MLP neurons of a small language model. Each row is named by its layer, matrix (up: input weights) and neuron, and shows model dimensions 32-127. Each number is 128 + 24 x the weight over its row's rms, rounded and kept within 0 to 255. Numbers have three digits each.
Before each neuron's rows, "fires after" lists the tokens most often just before its 100 highest values on Wikipedia text that the model never trained on. A number after a token or word is its count.

fires after: " P" 29, " s" 14, "p" 10, " S" 8, "ep" 4, " is" 4
L13.up474:130137138139162123117112113158103171144082118137150129168123117071207168118092085091098157100158105117128135132092109114139118158110114086131130117131156119169143141117093099126125120130142125121110122104109082151108162147090153142120107106113145148126117107143087121141098115142097121144

fires after: "." 25, " C" 24, " E" 12, "\n" 9, " G" 9, "r" 4
L10.up539:100137091151132147101127137093132149087111117154143102140126128103137144172118095117142142123106089083127092108139124158108153101100107106130097099127156130158146143118138127125066110110123123115119126073152090130174147142143114181144140099098119119138136113123151155119139153124118138156

fires after: " on" 23, ":" 12, " (" 10, " there" 7, "On" 6, " |" 6
L13.up30:159102132107129144126146140129141139180085132117140150121075114112109128117132115119159137106158125124169100150121121131122148168138124126137092108115107085114165128103103134139133107073162084144123136064094116102176100136109164115177168117157139085098093116140166127150127134105129173108

fires after: " 197" 18, " 198" 14, " 195" 8, "197" 6, " 194" 6
L5.up387:142120125158120076107129126107152152154095111131085120117078131079162136146152116125171155139127147112153146135176148121135102122133117144110086187126080111141130164130170131120132105147110100142147133136128107142136124086136118141117144159149167121119118146144161116127135124075105136118

fires after: " on" 23, " S" 11, " On" 10, "On" 9, "|" 7
L13.up565:126107174072111139122164144134170111142057139157150134130087126098111111085119130135151106073115117160156161138174121084136134110110142096141116140111130139129124134082108152097176158107126067147092125074146126181127138158133158116150160102125143120142105112155108140134101094112083161131

fires after: "." 21, "\n" 19, "-" 6, "S" 5, "==" 5
L8.up155:146142124114176128171114130094140137108075090145120133142111154115142143114098095110133107166132106130181113069087112092108156104098062104122081174137153106124139142151154110110138161111120132135103142144155108148144125141134110152125132134092158111137137133150113157127128143138174089136

fires after: " P" 21, " M" 20, " t" 10, "r" 5, " it" 4, " App" 4
L13.up637:111148140138153178151149150119116096131125139135089144145070117101156114111091139106107136131118171154090092132093110114112128165122107127122139128155139104119132144132148098091152147090150133134116117122135097124167107143140168103160151125084120088116113083140135149146122150134098099113

fires after: " Is" 18, "os" 10, " s" 9, "s" 9, "ch" 8, " S" 7
L11.up296:128126151141134148117144115133158117090071131121135163111103101142147137108114095077162116092144071129139127178134140105136149121159142138126092151115095131101173110158093143132154140101164168136140121092123080167134157131129175117126103089121158108155151131166147139125117128135086141135

fires after: "\n" 31, " in" 18, "A" 6, "In" 5
L4.up458:097121164136120158153098096154124103127091139166128145134120136179127096086171128134103120155122135107109228124100123109140145101155147106118115127155155132120126124130076163141130158118164139145131125150157125127122118144100121131097179129150108136172102117122131102118128139134152108076

fires after: "-" 25, "W" 22, " (" 10, " \"" 10, "I" 10
L3.up610:118119103164156085137159124097135112114115110117131134181115104152155132122109099138092104058134151148122123088136110123139132114170068122147125150180103144127133140139153092111144130155111138154084126164142113121176119133126153144134125131117140089134073131136125130158134134116081129150

fires after: "." 40, "\n" 25, "," 19
L9.up339:161135143137166110171154096129169140101089127115110120118134133149139135104100130077104141102179165190136159116098150132123124144099120096114101122143134164116078142081112151119114146148152123147101175130102121122186124123128154133125165130145133098130165123104148144081082110105101113135

fires after: " D" 42, " r" 12, " R" 7, "D" 6, "R" 5, " d" 5
L10.up153:125134120133125154164113104140138126112104135172124117153136106126112118096110124127139132119137114102160185129119115135113137131118133141161118148127146092143102153131084159135138131129142117145114132110127132119139159159106143098153151104110145100109177178165167149115135103102119061107

fires after: "." 18, " to" 16, " f" 16, " with" 6, " feat" 5, " a" 5
L5.up103:179098135188140145112166150117142103149078136123136084162100158164152150131151142117142122135127160151134157129099089125102139131158086133141120118140134126168112148132091115134083079129096117107110124109139115135147130149124105127162100163130133130118101136118132120123113131141096117153

fires after: "\n" 41, " (" 21, "-" 6
L2.up292:153163088097103126133127117167166129123097094118108120157113140115106133106170151107110132138114129072110141100163126149107112076150136101119097172120104129117063115182090176157098150132175082139119178155133128115115134152108135115105154160139129118143088123131178123131116111107142107110

fires after: "-" 15, "U" 12, " E" 12, "–" 11, "T" 7
L2.up321:142105158103153110101109164097128150113145153161112167161078122107144068074163144153132126142134110111123146081148157098140118114119129097120110168123082101114120134123130120158137109147114111176138096107137072109115109129107134151135157142098151112126111115119122166143154135072141109117

fires after: "\n" 23, "==" 12, " St" 11, "J" 6, " ==" 5
L5.up606:122111112114087113140094105125130139116099119146108141160094097096138146119141116125145103142135144089171128136162110130156130178116114125123091151118121137135121120164145134098137144161097104137144103199143096146099135135132126171129145147078131112115136191172125188162097108096162144142

fires after: " c" 29, " C" 24, "c" 8, "C" 6, "at" 6, "a" 4
L10.up258:128098090147098135110133112121145181112103104144153113134076132110137102166130120099123134126106160136178141131095114152104137106142121116123136151115115100111121130110065154116108116151169124112111151109136134144117110124116126105168104130160163079136152146123134120131098158125069097128

fires after: " G" 30, "y" 11, " g" 9, " Al" 8, "I" 7
L11.up284:119140147142117151121093131146147143135132099100150173131126129147141141128134121112155119111129117084128098145121118115101135113124126122105141098133123079180121175121080110164093144131132112135137131124150119173141135101062156125135167136119166121125112145107199115135134118116148131080

fires after: "." 29, " d" 9, "/" 8, "D" 7, "-" 7, "L" 6
L10.up569:162117144138137109193149096137152102120125140147093167128105091125176194094127109129119101108124146066119160130124125126111134139102135091131156136153122144141113133172095152153127128140115106155096135128134131131132172128095138138185137109097106084131147125129130176087088163109122123102

fires after: "\n" 46, " H" 5, "-" 5, "F" 4
L11.up504:133137112106124159116103121142071152119125102132166161127074110113195098102132111130091106101077142123130145119125109135153147121099092084143143147115141156122134153111131123156135118141119113148143082132153131139141119152112141126133176110094153138122126116131166145133101115086105096099

fires after: " m" 18, " B" 14, "em" 13, " M" 8, " b" 5
L10.up154:154117119123131130129173148112140112117148092104111076147095139145165101125088136130138104133134139129147109126088096152116097116080076084124119142163159131147130128101152142104097156141091133138148101136143128158161097127140170153154183117110156139139129133095129095121110106129137073151

fires after: "\n" 30, " role" 7, "ute" 5, "ed" 5, "ated" 5
L4.up168:163128129125100115114131100153160159152122129128128126144095140119171068114156104128122139141126071132143110092126157182133107143097116107111135135151114146146117151150121141115130138139121120136155140120112130092131124122109164141134148174114131135158065144101171154129141085127120112111

fires after: "\n" 52, " (" 8, " House" 8, "|" 5, " a" 5
L2.up599:140074118125156130153127132138182136084109131146156119153117168111139121146129129096156132108106156136150105101094140097092103117125100126102083107169127168138128126120114148144148173101141119131128134055123117132155114138121098114135139131125139122152092142133163126183086127089116094110

fires after: "\n" 65, " of" 10, "," 9, "I" 4
L13.up208:167083128101132115150164142141163116115120139129082093158119153078145103106062125123134146140123093094083137167127133139117154088155102112084137121100087081140125163124165091121105151170139132171135144137131158122144087123126109142136127128122169129119107158099119151092115131120121147147

fires after: " \"" 47, " (" 24, "\n" 17, "-" 5
L2.up15:138123103136159113157113106123146125067131130108156169163142162125132137107147139088124129136115144104105093080105113121138138110154101079093109161132099146130095130157088147169111160111115095127119151107121085140134118145127154124118135113117132095138124130151140122133130169078139104105

fires after: " to" 33, " f" 11, "Th" 6, " was" 6, " on" 5, " a" 4
L5.up174:149090164135133157128161144139143053159110122124141085154117124151164135148134087138105121138132140114139147104145095136072154102148073125143104114156120120141129165151105153147088128144156124094119118075123115138135124111139114156141148163165124128125108186118129136136128126127121142181

fires after: "\n" 47, " is" 12, " was" 8, " had" 8, " has" 4
L5.up535:145112134124132118156128113121181142128110143137149157104134136134124139122149100122168118115116121135127165124095165127100148103113083122111117152158109131152143175122117131156137103138181131124091106108083144143181117131100115130147197153131117098164104127118151129137126132102135121122

fires after: "-" 43, " 195" 5, " 198" 4, " a" 4, " |" 4, "–" 4
L8.up212:151122135103132099138106110132134158149166102166127157109098137104118134134120123141171119155123119126148102144139110102085124148107085159102082162154120119103139169135143121147132089130119136116141111069173106146135110128099130179132191127105136073174154135118100120125124140121110126104

fires after: " T" 17, "-" 14, " B" 8, " b" 5, "a" 4, "af" 4
L13.up493:160094099120130133110165109103100149108132101069126129132133119162123089132122109127168139136102092047126138108182092171128097086106122121145123149192133140124159161150135129158127181107114123140113146124156108100140115136154130151134146147121122128173134157133135152121119113120162081124

fires after: "ased" 16, ":" 13, " Go" 13, "|" 8, "C" 6, " on" 6
L5.up242:142097144122127114091129126167152122107115122135126167156110140094102085119178120145154119153142148108127144089191159127132112137163156101150097144154159107102135147134142118114128121142117064144104124083129139154136140146099101157107170110134162120115093108157119168139126118094107097129

fires after: " C" 26, " c" 16, " P" 7, "op" 6, "P" 5, "C" 4
L10.up65:150136105136162194180110145149128147167140126132111144124123135122128100125147131146113156125129113126160149078095145122132119115122128100132083149139102135127123176159102138155091103087114124161128111096147142102122135110114141113125114098147176109114139130164125133136138126104080090129

fires after: " was" 24, " as" 15, " e" 6, "om" 4, "ly" 4
L5.up213:145091155118112103118141136130156157085160138139125131127138096169104100145110101112158143114103147122151132146112130103105123116122107154102119117148089126153140137140173204144160135098160105093077104139115107165156092136105131113113173161130135106138101096140182122175132102108135145151

fires after: "." 34, "′" 25, "9" 8, "," 7, "0" 7, "8" 4
L11.up266:163118158124122085148128112105141107136102128103108141133124129112126112128109117123166113121134076117145152126117125135144140139177113148151113168155128159115148151153111166123147133099146124137141157135142120124128159128141117114151129145105132035098130164146153127162118168070136121140

fires after: " in" 37, " In" 10, " de" 6, "In" 6
L10.up362:129099103118150168101121098097132133130112113146094113140136152119130103123132082128109143099136062114174176109082132142095113097123149142147128142123072161114110155125099135144132173129142126120111136116138139139113142126130119085108136106161125121183137143111120141165117100093152119085

fires after: " G" 22, " L" 9, "g" 6, " J" 6, "L" 4, "us" 4
L13.up280:140116175131154127108105142148135151092129128104097123149143091121096145181095144124131127129169082083142118081111111129141140114095118126135065174136123157141145148132136148124144102143129157080100090141177153155145093119139184121145138118151118113125118149130171129129105149079133156139

fires after: "." 24, "==" 19, "\n" 14, " Wh" 5, "h" 5, "," 5
L8.up91:159101102163160080155131090115145159096091077146126185147114104149125150118117140132104119092109096128138133088124097112137128145140108102133125133153111153115133143155155137160166143136131110141079143137143108120176140117107149133111119168115156072133123153152135193130105099133166108143

fires after: " Con" 14, " con" 13, " in" 9, " En" 8, "C" 6, "c" 5
L10.up357:111115149125118139127122110116160163129156115142085128131102088134101118116128118117140121081129148122153171083106155133123144123172136149112153117124133164119136149146079103078122118096146117124098111090156126103124137162117145124137122142133128089113159119110176172157149131120098114126

fires after: "," 44, " in" 11, " (" 6
L13.up224:117137103144151135145080127141171128099156107155118153142137083089135123162133146106116116084154111125150153104116132135121133143142109139126126144131119145129105111196154182112097143139113149126120125115183110126146143142120096114147105112107157076147173168094171130125112147119129142128

fires after: "-" 27, ":" 24
L2.up614:164093124108115132125123172149113154134118135131119150112121118112113108127137114162069130093163154129153179142168117124147123138134127050136151179143130121122130167105159138131103110121131075092120138096138126129134125126115119080123133113105131108125108124186144128121120098097117098139

fires after: "-" 53, "s" 7
L10.up207:168134100149144126151145131154155118097089108089121096154119120112163128125148092132136101096120126085137130141149147128091103112143091112112102140168097098107138124165136185146112135115152125121109161128129104134115134155084173098123151119112124121162114168141132155145088125100137134109

fires after: "." 22, " the" 14, "\n" 10, "-" 7, "==" 5, " is" 4
L8.up286:146129146144127155156130126148125110081178128131106138117130158111120095119086079149093109074138100127129146101139124100133123095157121125129101161171101114169119118101114115168094156138148145146099123085123124111130093141133121151193129138130176133160137132118138195124072156119098119140

fires after: "S" 20, " S" 15, " s" 13, " R" 13, "s" 7
L10.up46:139120135097114091159145137139152144135105145131122157156135112134116160121097119167069114140154141146122182119097167094128109131128133101127131133131136102108120125133110136119129135130118105093144106124146117152173147138121126110125180125108127093147105145141173145104108147112176115131

fires after: " " 19, "-" 16, "," 15, " un" 13, " C" 5
L11.up89:156065159126111126148101114136183099140132139110116193103105120130127098133115131117118122107116138102163128154071144151113132143147152169100122129149104077222150131122142129140120146126156133103129116120149096114143120117140140094129128087161126096162146094124157149134093127089096147147

fires after: "\n" 61, " (" 10, " l" 8
L3.up71:148124145117133139157150119182165094111097112128140149121137164133140140119083121090108113102143133125117161107109126109103123097134101104125109157180097154150119120160099152139123131165130109124089120134136111105148122147115137134164167143121102108193096107129153113146107145098105097133

fires after: "\n" 28, " =" 13, "==" 11
L5.up367:161092138130151061126127149130130116085125134092123179111104132154129143143136093143106096117116129084161138152136133085120125116147148081113139118152155098141105141127158109156102130130117088149138172117122105169107163123109100127147117098111124109137133132168142139097113131083080106125

fires after: "\n" 95
L3.up569:127117135113157106156143133106122081130141119157122155125098132137135122114115088149110096077137146145125162100134120140152140130109112037111139140150140171140113189122133104114117100129116115162136116095116086130131080117113175120132161094114142105140115106138128155122128128105102129151

fires after: " sp" 26, " t" 18, " d" 12, " T" 9, " r" 5
L3.up525:117126138100147127138121126120119166116095107116134106158107120103139138134079155112121117153143141134110162110122110099130166178150062148121157136175102153109158156123144145135101075115098152116117141098144138104152114139068106152147132136111102075144128111118120134162100138111105136095

fires after: "\n" 49, " (" 5, "–" 4
L3.up295:133147127109138138137089106115126152111101111105127125167098157110118130111132120090102132156105103099150125118130164139090131109111090118113111152128129105189099145134126151172115160109197122103149165140133132095123163192123115104136105147135105167159126096171126109137112087119138112149

fires after: " t" 21, " w" 20, " f" 12, " h" 7, "W" 7
L3.up263:140131153148138140152128161119155100135121080105132087138123102103112117132115125137142123143168134149138109130113143092081157166115037124107111141161112120137140152123099114151100155107130144125105167118148119132159119128103119068123144151114109101172100155127125142166093142095156183114

fires after: " the" 23, " on" 13, "On" 6, " e" 5, " a" 5, " On" 4
L8.up238:099121101100110146103114136146159107134115117139136085174094161118134172141118098125162129175122110066120129117111118134100118117124114157118119152164128136144087136148102153140122093113143162119153089106160074133122126137090186086144165146146134112142117112172143111118085111105108126139

fires after: " (" 23, " |" 19, " Z" 9, "\n" 8, "S" 6, "-" 5
L11.up6:142098170171140115143123115145151157127120146118137117160123149087110127118132110095150140120121147162147119150144099146125113152090116087093122149137148127168138152103146148082151155121167121114092161083103115095151118144109176126127147135118122097144153101159172127103081117076170160137

fires after: " B" 16, " f" 11, " T" 10, " G" 8, " b" 5, " g" 4
L11.up97:102113124085159150183157134141139105106145123115139105118127111158159076134121130104133139097098144102130115141134118142124129114109138113133129138150079135126090149148097121137114141094101095142128195143093098136146108106085134121147158084142120079121144155150109100149138094092122089105

fires after: "S" 16, " s" 14, " S" 10, " D" 7, " des" 6
L10.up391:138126149102169147185127102156116136141121125111141149148057112149106124096135138170130141101132180130107134116117152124110097106136115119096160118143111123101154142115109146134120154107173111107118150119152110154120110129104181085117163123114090137136163178100127177107127126092160114145

fires after: "\n" 25, "-" 16, " (" 9, "." 6, "C" 5, " Fran" 4
L2.up146:167090120157124092111111105156134145160166134124119117111086151133126116153133073161127120130140117091121189134159124120128121117167128102109148158161151122148115151101163109116105112143111120102117168133104100121129139131107117163112132137097122124179096112096147132121123175103113062122

fires after: "\n" 31, "-" 28, "==" 22, "S" 4, " his" 4
L10.up199:154105175123108164153151135117155149115099114104100088118130132087102132088146092103102101104151149077154136135138137150120089130084105096102118156180134142101155135155156137123151140108113105100122131089168114144126109131125136114126135104112142100178148110150126152156098138105131129149

fires after: "-" 34, "." 14, ")" 4, " Cl" 4, "," 4
L8.up585:204088166150149113122130117094160106110155149095093125117123110140131130145129065141122129104125088081118139121150104150124125115119138120135099151161127119141105153132175116121124140105130136148123133130090124163152101170109119140134153106099115120139147137094152212117124138116095123169

fires after: " G" 22, " App" 12, "g" 7, " g" 6, "y" 6, " ab" 5
L11.up438:076115145140113119101068164153098174132124132135134136124115090120114141144124133105159095133140142135130104174123111115123138122101111154138090137138103117099151170141126136140090102072118115141117111137104100151153144130110158142135167130138095109116069117099150118120121126132113123153

fires after: " s" 35, " S" 16, " g" 12, " l" 6, "S" 5, " G" 5
L13.up148:094130104110119107120113123157142135104123142078123105132109083126190163140132091121108131104151121108132130125104110098139139144135088135104124097122123100154117178086095125138163141130100108101105087063121121164139138125136187151141138158107144127151129149146123149125113161140086093118

fires after: "," 41, " in" 7, " the" 6, " and" 5, " (" 5
L13.up564:098141122164133133083089162132162077097131138098129138142143133107178127134160117144109093125094158091096128120110132138143149108156101149088152115100102153140065147128124159120132161143132143134145105140169158163118125120145124093144131101125127112105139130123121136159094148121110176130

fires after: " (" 23, "19" 16, "-" 10, "18" 8, "17" 6, " his" 4
L9.up390:150128133132124153170100125141174180165108116127073116137122130101132105113124076136103118109129151071131103129145144110120129152104081102126102119171102104113145135130166169130126140103164106143087168083158128146156124165121145101128145130105131112156171111132167146092111148087127131154

fires after: "\n" 35, "," 15, "==" 10, "." 4
L9.up140:120133172097106119149168127129184129148088085096110160159116114124099103101123131145107128093149114083140128095115106168108124110118136101144099126132070114151113110141127134137157133139183135145103149161141150100141155123118153171105140131124183081120135138108129187112096122128151118119

fires after: " \"" 25, " (" 23, "\n" 14, "-" 13, "==" 11
L2.up88:138121138111158092143136103136142122072108124152111114158127116126187092115120125137119121135177099115121107070124120120137126119129085104140104116146139107094152135149118133132139098100151078108082096115105149165114171105070155117154139119125129107131116105129141128116168119108148103142

fires after: "\n" 49, ")" 5, "," 5, " (" 5, " =" 5
L9.up254:166133148129120113117160134151128110123053107120129128125093112117137172160139071125095145121112112088157135108114141165104131128117116118130139145121134105150109125132156157138115189138149121154105181128126122180119141143107134103118103149131090117115130134138126113105130102110136147153

fires after: "-" 26, "\n" 9, " s" 8, " S" 6, "ch" 6, "unn" 5
L11.up535:117100163157143111134141140116132143150103114122127114168136106114159139100106105148135109092121124051071102088133171129151130118125138130125124138133120124082143175110112114141157103092155105130114137121102112158152123148144163135112180082117117131174127133114151141140158112123142141146

fires after: "|" 24, "\n" 16, " 2001" 6, ")" 6
L5.up482:164125147145153112158118130091149125120072104139113124095093118061120132138137094149116119111137119125175120095153124171122123157138127115109096160099125113130118161149099100154121126155109112154120118128122136153137175117139142124148128095105118090153122121121160139120081110099125139154

fires after: "\n" 46, " the" 10
L2.up417:149139121143162104159125139154156143122158134141141105110136145110092135117110134123135142106103104131146116065102130087083115135109127118119086144142088177120116129112097125101126157169114108110112093091112120144176124139131125117149136110110126105142073158094133149110122084127124137116

fires after: "\n" 66
L2.up470:102131146093180131141130129161184163125063094121121150106128135158117112095147129117110124121143136104153155119107133128090165094114122080141102135154148125172112116116137138117116124164118109146105108171138114110168123162126136133138181123114116148170095118154146137135125158104116090122

fires after: "." 25, "," 15, " was" 5, " who" 4, " It" 4, " and" 4
L8.up610:161088112152150119109163132100154119152081125148116147160136102134150120088103108139159113112145157133144139072117147127132113111129103086133126102157107125125119141159112134129145157143165108138085096103159122144160152130128167116141142171147090079127117177167174154069119103116122125161

fires after: " B" 30, " b" 26, " sk" 4, " k" 4
L11.up234:128142144130116143116165122137114131087114144117123120140096114124133107099100115120186104140124113117134126140144097147146106083120092103146097131159156130143117142127140126124148165112114091086076195105108091175175148148139116160146162155106133112149092117133159120170115102142154123134

fires after: " K" 26, " M" 14, " R" 12, " L" 9
L10.up202:110089106150137130146162159117123131088126077155106129104129132127135117101114126145102141134137106155119131171100142095080134159146083110103150181110134146144120157139154147141117139169116123107156159129141127153191126111105148154164121117095138128133104111102186160128124105095094123153

fires after: "-" 25, " (" 15, "\n" 7, " Country" 6, " L" 5, "." 5
L2.up139:166155153144148127158169102154082159109152165143117158125099139086100132103149126150097103136117121111167151121136131088145139128108115127119126159181099113166108114112161134102109150136152098124108097124161093119117162118076091136132152117093141098152139111145113134085104138088142084092

fires after: " w" 17, " a" 10, " e" 10, " 2" 7, " l" 6, " f" 6
L5.up470:129134151127131120069090126217146116138115132150104119117150130128139111084114141127162136146137097122139151110115188075107128142163109150119126139174103144172110120097115162126124121120122140127151073123140106095135122151092117148143175162127133144172145111088131145148112104125141146130

fires after: "\n" 63, " Go" 9, "|" 7, " |" 4
L5.up471:152097119081154116105138184130133122127127149175139160126112104094115105120111101147116148111103135141085159080139153150129133108122107080134081126159144124130103166151116124105150103118123138161141094140095122155144106120112161158101172099109147104123106141110136144095155143131120102131

fires after: "-" 45, " L" 5, " Rele" 4, "I" 4
L9.up182:169105099132168123135154068167131160124145150125129147149120126123148077113117069096137112100117145116130131086143117118143082130109088128117131148168125169122134145158137153101096126115080091109130098144118129154127155120095120139140150132111153087156112139164124112140128094125110097143

fires after: "," 29, " was" 23, " In" 7, " is" 4
L8.up181:162097113119151137116097120132136120145116128186116141162146115144097096121110098120112161135168122174145110107114126133102132146140130105151111159160074161128149183094118094117126152137137156143132138101155111173166128103127162099125178121169119085134103120148122154119084102147108150131

fires after: "\n" 36, "|" 7, " record" 4, "anguage" 4
L5.up345:135099150123127129140132163144119102111130112150096135144113135093150121124110116144099122117160149134108110054178124108127151120157108058128100150185143084148120168159142102146148094112161133157099125134175122131113097130099174152115146111100145126128114097184125139135134125115121089136

fires after: " in" 28, " on" 15, " the" 10, " to" 5, "On" 5
L5.up427:135148108132111111133111168119169124133117082134144121152138136120126114126149112153140117126123101104126121072115085091083129075160126179152095135145121134103159147128098153124132157155149135174110111083162114190149171155102119116124131114127131096118112135132118134144133073128163156114

fires after: " the" 28, "==" 15, " 19" 4, "’" 4
L8.up412:131143135151151117191131147136120095121158106120109100105125161101171134085116106154136128088116097082160120099134134154141136116126113103109129137173133077144104079104157163119107143092153131128138140113155112124134138162097148106147140122112182102165110110137145159130087151093073099132

fires after: "." 26, "," 16, " Country" 5, "19" 5, "s" 4
L8.up101:149082153179127114145103111099142163103104089147086101089102126138172156145107121100142098144127144134161109114097168146111137112093136153132098129151136133144108102121169134098129136182136145138162139140140104132144146157149105130121112109092146089114137174131158127141085126077145106156

fires after: " J" 36, " G" 12, " K" 6, " T" 6, " M" 5
L10.up353:103095128141134175138162133161116134071106085119107148090112117131140102104130132152131103120134152128146125134130180120137126113119076094140105157101145133132091195157117134130090158092117076167113137140144136148198143108143148131136138118110166124129108147158154117144153127121114138129

fires after: " is" 19, " one" 17, " has" 12, " was" 4, " are" 4
L5.up400:179089092121146156120125134122129145105105127133142138145129114133121066140119132112112132065120148135113155124114134131149129118161077142098144133111110125186126168107140125118138093141135143147097130146115127097170090145115087144156181130086119131151121115107170133156125121102121129088

fires after: " one" 16, " f" 14, " T" 9, " w" 7, " s" 6, " v" 6
L3.up86:129095105123149112168135139109130080131071114143128125156150122170166113129074132079129146158137130125099103111128130105109134091139107149136111133129156118155166163171095106158144118101123103129103155092138107171160089125088138093136127093113123097137119173125132150147132105114142126128

fires after: "\n" 100
L4.up137:116102128105125139090154146107147166085098090122134136146147160125141143114139101108111111121160107120161145086118182123102122106163113086104098136150081106116112115152131124130113158134122084172099134112143095142154154146122142067109156127123127117188101121118139162122119098085108107138

fires after: " was" 27, " is" 23, "\n" 15, " as" 7, " became" 5
L5.up76:169129130110130141101130128131159150111176125145134177111102094140121102152161081142130130100105156120146157105134169102158120142145120096077136132151135125112113191127143147110116102138124122097107086089097113138105121111113144132138166149091113100136110115148148141129124107100149124129

fires after: " in" 42, " In" 15, " the" 13, "In" 9, " At" 4, " from" 4
L5.up511:106161101145130132107124129121124115144126088108119139157136134099148104102140093115127173115126092118113134140115106164059143077157139097089117174151126130122110109118137163183108142149111143162148143113191115175138145122091157070134127107140121086145079149114154143144134133115119126129

fires after: " V" 16, " R" 11, "R" 9, " M" 8, " J" 6, "r" 5
L13.up298:112079110105159123111123176113135104095101155162113138171119123103108126073098133142111141132131133130135160131137123140081132171147138163152118174126148136124120117139134144102096102126121119120119123171123129116125142113104154128184154168071096113161160127124130155129111128152080093140

fires after: "\n" 25, "-" 19, " (" 13, " \"" 6, "|" 6
L2.up11:168128091116160122164147125095155129135159151128139124092154143143135123090158091112138152116110114139150156104118140112101112125140086095107089187110082163147120107156105156102111125134144119118138128122133102122109139137132175124145105099126153130155102126107150124108123109114101101137

fires after: "\n" 100
L5.up362:167129135123145141141135133144115098088146133124126154124094091106143116134125062154111126111143134129118171111152123147133135104139105065120136143158144145141118172123171120139098086122140128175104113125138083138140109109116177096151153115117133112132149132140133137139145131119102040137

fires after: " l" 42, " sp" 8, " rel" 7, " last" 4, " r" 4, " d" 4
L3.up314:136123097113149114126126111167135146187124144143116128156139151103119139083133136104131154115135148116142162119093137109108135151148126148125121152182106111131135128126087160084124082144157123115105116110125129081137102156110068112143156148120113106143108135145143099142150151134151144115

fires after: "\n" 38, "-" 32
L9.up568:136071146139172106166115141143133145116123109131136144140123121140182153078117096126137058067105156121114145061092148093124122141094098122114098148160136120125141160096150105149152132131101107184108146117149107135115161105081138130143161114141104143134137125172132143170102119096111101111

fires after: "\n" 100
L5.up499:136126111124111104133114116134186133112107128157134101173109126131146144097143134121155123118097107123151099128135127123104121110146100165113107150109093118141121138149123151153130145147153115134129127154128131149177132118121133121129162169086142089152076199106138150138103091100121151103

fires after: " S" 22, " s" 18, "os" 12, "as" 7, "}" 5, "res" 4
L13.up351:137066143143166169153126082102133162102135071089137138142117138124182151120117114118153133109161161136116121087097172176135104113154111112121116176144116141161142149119084099138110127112157110142101157118117116098138135139091124088133148110144139111137127114183111129161123182113149145185

fires after: "-" 38, "\n" 17, " is" 4, " was" 4, " a" 4
L9.up317:189130125155141131135117147186121148101121128113118139127136125127115111109109096146107100137162107132121136139132139130146114141127122084118132154164174112125079108181142134163125107118164117119132135099165127107156108097119137102144117110129137127161137124154165157119108074124101073142

fires after: " M" 27, " C" 21, "M" 8, " 0" 8, " P" 5, " m" 5
L13.up141:144156102113150182114122146129090149100053108092147130163099121093145140145081109121134081117122111164143131149086150135120148111140111115136106118154154094114131160111122095115165098130118123146147132135139137114157099131104128142157144102109115080146164144110110131144102126112118100182

fires after: " D" 20, " J" 10, " B" 9, " St" 6, "|" 5, "J" 4
L5.up378:140142168104114149141142129139118137123079093127132153162079082124094107102156143113124126096133102093115121149127165095138112081067104066129132154138121087118109143172112090107135108178096131154077112142167086182151143126125128130107118121125151086119101155153149137156117140124157136129

fires after: "-" 44, " dec" 6, " dis" 5
L11.up633:202099142110101120154161092139168126136132106097114138097086122140179102130133121103129121098142160129137116120146173151133118152106125112086119150136090129113119118100103121130112147111195115138081129096140111131122108134159133119178131055137126099151175133166129171116150130115118156112

fires after: " t" 22, " T" 17, " M" 14, " m" 11, " f" 9, " F" 5
L13.up207:126085193157153140127144123073128121118122122107110140118100123102143120096135164126136127131137157147120164115127125088109106137106093058115123165144110149128156134116109081155149148137155158122075139133119162130126148153093128104153156138119131098123161174169115162152108101141140138153